config = dict(
    n_layer=13,
    d_model=896,
    n_head=7,
    n_kv_head=7,
    head_dim=128,
    d_mlp=2688,
    vocab_size=9159,
    activation='tanh_gelu',
    norm='layernorm',
    norm_place='pre',
    norm_eps=1e-05,
    positions='rope',
    rope_base=10000.0,
    rope_fraction=0.75,
    qk_norm=False,
    attn_scale=0.0884,
    bias='none',
    tie_embeddings=False,
    parallel_block=True,
    init='normal',
    init_std_qkv=0.0172,
    init_std_o=0.0172,
    init_std_up=0.0172,
    init_std_down=0.0,
    optimizer='muon_variant',
    lr=0.0123,
    lr_mult_down=0.7,
    beta1=0.93,
    lr_head=0.00393,
    grad_clip=1.0,
    warmup_steps=200,
    schedule='wsd',
    decay_fraction=0.946,
    decay_shape='linear',
    final_lr_fraction=0.0,
    batch_tokens=131072,
    seq_len=512,
    doc_mask=True,
    train_tokens=901000000,
    steps=6875,
    dataset='wikipedia_en',
)
MLP neurons of a small language model. Each row is named by its layer, matrix (up: input weights; down: output weights) and neuron, and shows model dimensions 592-783. Each number is 500 + 40 x the weight over its row's rms, rounded and kept within 0 to 999. Numbers have three digits each.
Before each neuron's rows, "fires on" lists the tokens most often at its 100 highest values on Wikipedia text that the model never trained on. A number after a token or word is its count.

fires on: " (" 30, " \"" 27, " un" 8, "," 8, "\n" 4
L10.up1177:505445466446565503481523580459501543542497514520529530521452578461559526488481511527540566450465483485511554493449455485514517475515472418466434477484472482580516478503488480540546529513505528452502520498537475496499506481541502489488500529503448498533519475499491494517500505518533510444503496519481522459512466507493515498443463441511517538553524487578514442433526566509461525479493542499515400487485540491481507497506511480461414447515485490506488498491459457480552465418529501463459506528571526443498537459471496509515532477469512550586497473486554486473535434541425486546
L10.down1177:526465604550459493553502494505527599453537504479530516491524525529553451443468452583472459505554457524467505502528443487484486523538461464465485485474525527523448522507438428498501521518532451502521480493434467443513423480580476503583501488495430494472505502467516546494510484469530464511492517509502491542454468444486489402511545499490506491557479526507549530534490499472501433476461433479486443531538460524463496514456477496516439506499467512562481492548551543470463456561467501400562513471540429469568493453547461514405480551452464562494511582443553472486518509504507466452

fires on: " " 26, "." 12, " of" 10, " for" 7, " to" 7, " about" 4
L10.up278:462503528455554505506525508461487523521511534530500529449531451497537475439534496538537515548518475518542527416503524440504499468471492529541530488565543487503478420452500506455550510472546518496471568438460490478414536467531511547474471454463548498515569481476505530507484506475501542502525511468501510424512501464486539550505455489495494531481578447484509489510498570490567535522448457465479504484465471427516519497499460445506473524437494441503550554554438530507437551481478432537441518525462533436529519496541517486530563509508503527498489465491453529489486428493516493398
L10.down278:470487491508519516441469461500562494446515412414481450461488499447500501472525446493553440532524460445573514488465487518525473522453491534535443498467467524533495549505487451409502415490505539513534572539578526493495418541474564509504470421477571548607444510465411522498458522504465496471535454546451532449495513553479491522482494547488431501490547425515506501477495470499468452423504467552499526529361470544537492569553590473553507574488483526488483566552429420457449516533494515477469485480590493462443511510531536446507479516524518516501445559537483583612507564513498517492

fires on: "," 19, " of" 15, ":" 8, " (" 6, " and" 6, "uring" 5
L10.up1605:485438513523486565450511511502471515462488502573508431471595480453556524544541441445449523491452542487515463473528483478561507493437457497437444490484421478578508482492520463488495456504529471530538567453522476479464470582478465443486538540467553451480455496446512544459536616512498463535485521503457546484520491509568556482500465493465573543433521460449481482562550488484495483467463519504550512486454553563549457483584449432424462468512563415570452537443539458506483572436538558480488488455535577499489578520487500557478531503455551447520457495539468497517445503480523501528
L10.down1605:508514484497542482496465553495459515510501497458523484464499554516485561525511489529524445483568457542468559459531516492411514538551501427565432452522557547495450549563460481469478527468524470440433452498575539473532562473515512563527517477473447493455466508514508437455484468507509466432459475504511472547478527534478479464427583540444475462459516463528480478527538542473459574455523520541491449469498474551501502481472528431537488553463506442511483546572479535584449482532438523464428538542441538495585458439495439503556499441509528512486470489565418513449482425535482490421

fires on: " B" 33, " M" 20, " S" 19, " D" 13, " P" 12
L10.up710:452453581526448506522496482474492480549551541581526429456500551478598461520467461496508448503537502537584435500530456489469543541481506484511465492509455474440478447493549502460518434541475498494440459484514504535457520470493484469454476444494498519460485421595464561591498486519496471471456532464433552472558494442488485561560433507458466576586514478437584446541454555537529431553532579506443524483427488547469503493559476552497464523474512506521569519460553539495492507454422493491531521513491567450542513540519504487525483432463449494519543474459516476523430442483484516469
L10.down710:441468489523441497567530520506517470518518515560527414436516459524518499484504402501513525455427468510532537462566459540472504598482440484496484558478497473406467469459524497529592491471507552495535523505530467471504482495533508426509569532513481476525491553497545489514518443555513518503522475494552439483571473404509497533499481537524515490541472507537517473472484503469509442485448487486416521530527443498472418473489438501456526451486501410476504460447487508482485463461448513508483480536496550532630599590528530510483514536490505433499564482456445551476542529455532523492

fires on: " " 43, "." 16, "–" 5, "11" 4, "10" 4
L10.up1483:468511560518485449549524462504503502554488438483493428524515470467559458505549486507520485559542517468560536521492521482541451535512489483477507469525500579438491469498532504564443555578557465525481435459417516528488465462443508621409512483526472506403452482424411508544477538479489540496435509577462503522551563526448498473561518513462470470515515502442493535478447397408532433504445556501447501502455553505519476504448500497468496502452461555437545467538556459466535515532469482505500509532481537541458476461485473491544510517450485514389500524496509512503465499469550469467
L10.down1483:425458501519496476540475450537541506546525476554565554522474457477544430486542491489510515434486462412514431512501511523476528461534455447483531521476467564510513503547500443604546490528530451478475472542524519524536441475508491556503490522566527539462478453474535407516572534538502543485514425527483579542526519519468533527532492504510487456562448513469434450502536497454528506476534474517483493508369530576509525551508480468507448536512498448453479499479413535479407525532450553549538540479537501503462531455468543512491472491449446514463461500549497515503477462528497481552

fires on: " |" 29, " to" 10, " st" 7, "," 6, " was" 6, " (" 4
L10.up602:529498483480497452552458446378539501487503461490551507554552512477491602457531502496531522502484454544517521492498420448587465505488495518506450585448576499538487466433551514524505504524474505496447465464576513470486558577464445428507505457552445477479499476531509520504512547447398560550504487485523425413463461519477458476546479461534546494468406514508498472510525475531534479546469475476518506496493503519518508590472506447494429556490471491415499466470524512439496485426536460503490470467425593504399520433466542486481508458533486560489458474530423478470472481514493540455
L10.down602:508534495431508536537553468514475495526487410509438492455497493545417482452483575440601466532471510506434479590550504449476476497497482442480455558471405527555557512555515489572416443475519480495514498512501444450469560520498530471522530442479523451478469428518506451530466468468579452573533481445497531501453441504490496438515542492539465480552495501508552509544464501460532525448469590570493440517483524451500471488466438516505493527524539451549469579459471502445520458455494489533460441452534503578457504494438532514473510520451561548498430532431490548454439508495462547494

fires on: " to" 35, "," 16, "." 9, " de" 5, " the" 4
L10.up1686:474453502508469487585502534464477595520463401561502500561470553532487528504526541503489557518553445569498484536479502548481567521463460520416520507433480556496536578438479470464508499528563491474499516518420438463494542551514571479566562525474506587390559540519520500523445510558503472492518511570471569482446572467424486456491526503492503479492473567496482551548474459488499564510485473449506512514519472555548525480544546501589492506495492476548483537472532546413512515434463518504517500445508479496412487441517561506474518474566515494552520443496479549518539430507531496518
L10.down1686:476538508533510599520527513486509501474501528450509403449507463513533467516561502498517545437460513519493555546511540541540469555471542476509488454561479446514521492546506520474490463502448568502566520449501581533470423565510448423497459421491502499542442532447521539488512523550481480554509507544541543469513434462546465571545483448521535536505494456550521444473432489479493523503572516540569511454509464483470504474492496441381494594517436534494491567446483526550429481474521474496549484447539516499537476544471508496504484510505475515521458481513560455460496544433488520546

fires on: " H" 24, " P" 11, " G" 10, " t" 9, " D" 8
L10.up2379:493493409526446553554467576436541499421532509511599462484504466491529465473530505467518438492526416498469448466538481570545492531474502550516510457498443537524492521447522498556466529594512442475484523449538526502385449570479449483539565472462461528501452531540371516461490473558512442502506549458529532524491566589460502542508450568492527437534451507529531474560482443511450489493510519499537507536471397472469511475515532495462498463505584539536511410415557495552524492518477500526501499523546485489535474502401547479528528467508418509478546543494518471494552494547478548505
L10.down2379:511520554531514541527590482554509411404465492495488554569502556431495500419524385504505470502477484516537525499468479470488541524551492486499453495527437520485512499620441536565502527460427565565532481534526512459502503457534568475513467526518513523490503562464477526518499439564521506506420499488511499454462486522497526522569489472509464511571506449557478537511414501482539524467479517529517504479370470476545490487479556509509464496572519551556513482417507432476451484452480464426457475505463461539553544488516474533488500520479519583517537519527549484530417490476542469461

fires on: " |" 22, "," 18, " in" 9, ":" 7, "." 5, " of" 4
L10.up14:499472470507466491472531513435472526441589477482499505454556474454479467442502520500445541547534553490530509553537544460556460554518533572546513436514461481512536484521523486507493487493534512470421521484501540487500481550532419491499551545477484514473483574537506558532535493542476529493520450498517511459496524469493487498562496472442525526393482474465483523456495484494512480501541479452545479474541512446520469411538521481563443569503548518540467487565493522574477451430475438594433525525516455512529431543521463525419503405563517519544562462449491505449471602503544570520
L10.down14:573451482482446507522526491455482449524489526480470507522567522510467536524492527430528474498510424533527485452464497538424526502463529568510457582418484539526508510410504504478506511419484502476535528463476518516508509484506497536478547441471421505513480451473541516540542499470493437450507403456489488526464465478514420531449458526483498508499533505514512489484501479523503504461454510526487495472263448511439486487490504518554506536472454467513508525524506505630481494487495506480458514493494555511448512507544474452534511493525539493519512535532520479555546418592419499519

fires on: " |" 31, " for" 11, " to" 5, "ri" 4
L10.up193:518470497502474507529568493436543527511513454492488538549492499472467448465486508507476411543496442549484533494520464448533500524521530520509523473520491501550484534562490462533440471502540442575513493461521550461501470523482520530496468437478450585501561501469525524508499518468458469461506471521448450474532506502520540513552527466403517455471456588518453565507490543467581516510523466536585533489511571504491481507467570471613535566522448528479388479490480546471518563495552463506432530465497472471543413467497444562557538575432598518528510484579449497527450461484548541508
L10.down193:504535512484520531516484582482475574498604504531577524542492506542453534526571525493541511602504473476562506472498502530539573485524501513521475495500433440565524500502458498506474551479522499495529436465487507454483467574528524476462422469555522531531574401547421533412579447514516486471530600474507510533477459530470433473511534532525499484438469499508511538533510539433529562494549472516525528443490558535461468527529526452490548458566521515472539522497534508444516511537478539542524521498534509480584536474413476508479501448547549511489508481516467455510559556515515528503

fires on: "." 24, ":" 18, "," 13, "°" 7, "′" 7, "–" 6
L10.up2233:482476499483521493533568503463499503511499470526438526534442485454456454474474540547574514454448515493475502453566493488494435504507550493468486382529513483494438508432470535496526466447526489493575467433471480477462585540508517515459441481582518492522512466520516489523508475500509555496468485566432562469482468482571587482554504517569530526441536374465620518467480520474504521523520548476539516485475454477497493535510484536465500447516531479516537465501466498506471475492420450480465468481529445476497470523542533513513456476533577443443530495527546568504481506490502528499
L10.down2233:518449544516504508473534487470541508481516543485492529470468516489493544539480542524502556539543537511542508529434431544522504527501524549479514537484454546492454483485523478478465532554481507487517487478488510491535532464489555540478501513492425512454526551526432512467415524513458424523527463567502462519504470514508459525516438455493495504416530448466510430537506467497470458454453557518465524457458440535486471480386435546505496491436505530485540514490541424465464517518497440497514501474517474528520509439530428529473400450573442512568458490505600466504486490566470424519

fires on: " M" 23, " J" 10, " G" 9, " R" 8, " Gr" 6, " P" 6
L10.up1834:570577509518510532468511373471468470466496564477473585441514494489525519475502505499461490477499523525495557409508542461519566582464423448506488520594510417552434484439507493455457459500505505548551548485527447531570544514507436400617524493478545520469528499435453530544448569483481406511497592510501489559479508516513479501485449538480508530494503533493537555543470477562492518500448512454550529504494475480458471541476541495518465483511512448550479471502460501423510395526477483503493487487560507547532527548470521450510522479511473464492501465481521518520514582492498545517
L10.down1834:449444564479496464530512459456522447487548514423509573520556518503513430430551420503505482506483485440513477480568470521486536501543447439568561507485452535527532541509497549518503476495505595463458541508524475490442497574565498547489494485541498583524529498477498444546529526597519501516472498523413434438516413552538460502474384585527514546534539547433465496525522511472479550545473450545489579440406500479549464461491553594475539508463425529463580516500546557477573473504513525465523532463544505476484487552527518562484458500502482412477520562480609475534534479513507517540

fires on: " " 43, " of" 17, " High" 4, " Hill" 4
L10.up1173:532535413516546512474494466503499497519541451483548508583583458437480533571498540480515551514509418517508522475515468441474537528548487481443422468487508493521439501487482489553494508432463543390517513495456529482454454535491468501473485467478510549493528518514503526506471548525535542468533489574503474523502543544505474480592474498477493519493499413498555567475437514505467478451470534504548460447468493527524516550540534457551564574452516491491547554498526453502461423521492567555529493515480500516538509487464523516498471601471529426526583530481495474453552460516512588529
L10.down1173:481492478507532548510454453515472473550478550490451477552527493547479531517444477532524504435431454490474566446484465494532527438453536507479548496507423397532475544485495519573493559477489530391404449520444572508462526473533457452467500513551472489438528504534535449499533489490548474414467535526559487495507538482468414588500540526483438494486405473469506415520461533563539468431567519531514529385478593547448517469442487530498508484437496479476521465575468471458531523460432487446548543454503549473513507497485518510506443425545478488479434458552505496469451521500466542572

fires on: " " 34, "." 10, "°" 8, "′" 4
L10.up963:427524481451470507494522475440530482586525515515485477585533462439513522437507473487513484504497550498501545394537497530572501476434578515429500546523539536467426468435451490474490426479510560458476465466555500506451550547440475569477438505563516429488483485513475520556478463480485549516463538454540493571509486526546519484519478584509511554539499445554506515468499507549533513511509508433480491395408504480470498499547513546571521541499453518530527509441504498523484461562515493522556491543483449455533487424530454433484540470491506471468519488547474506540518494511494418491
L10.down963:471494471504565530415502535494452531509489502554489499486500453492411467445502492480492501497487526542464501466500532495432473553451485427471493522504523476468455531577541495541505492491485560503487529480446528511531528464550470491500526435470440475529469456479534558519548459437528475452576478521530518497519551492489550494544483504473468512510508470438471476520459511540535483538534538501583472543221496464544534447564448549529510570382519536429510560469505536514475494500505493479486458507512526496468478509482503509459569512583486542526474507519513499523454505512520494479

fires on: " |" 74, ":" 6, " the" 5
L10.up2416:437523432515475479510475455431508484485538430506489452524449519509514510515491498453485492537554413540522580504396447516510530559511436424469414536487453522510459531469550486518490453431586487509512493456474431521491447542477558464491453467497514507522550505540525498551498502509475463503562459500577464493524529515519488530499481516503519502452472510501448559477472548478480526567422519508493476511462489499479528448514482465522476528521461486465466539430443468495570399469442453436480482445517492527433535532526497506470495487522562542516512490502432548582500485569480463576
L10.down2416:435492580476532531551446439496437479476581492503474520549441491477463570392464492477546527500455444532522515522488503557467482469461511464511511506566477502516429560452430510515493475465510486450484567528534475494408529514512496547574520523473394495497519546503507469547447560518462454478486501477574485466506471521410513547463466457462495502397417516429501559441534521484484502486457515563533577507462518535579548446525503494435550450506504566454508491481528504428514518505607444471435461567459496498565494541513584463505502550540452502516563508523394461480473467523487495500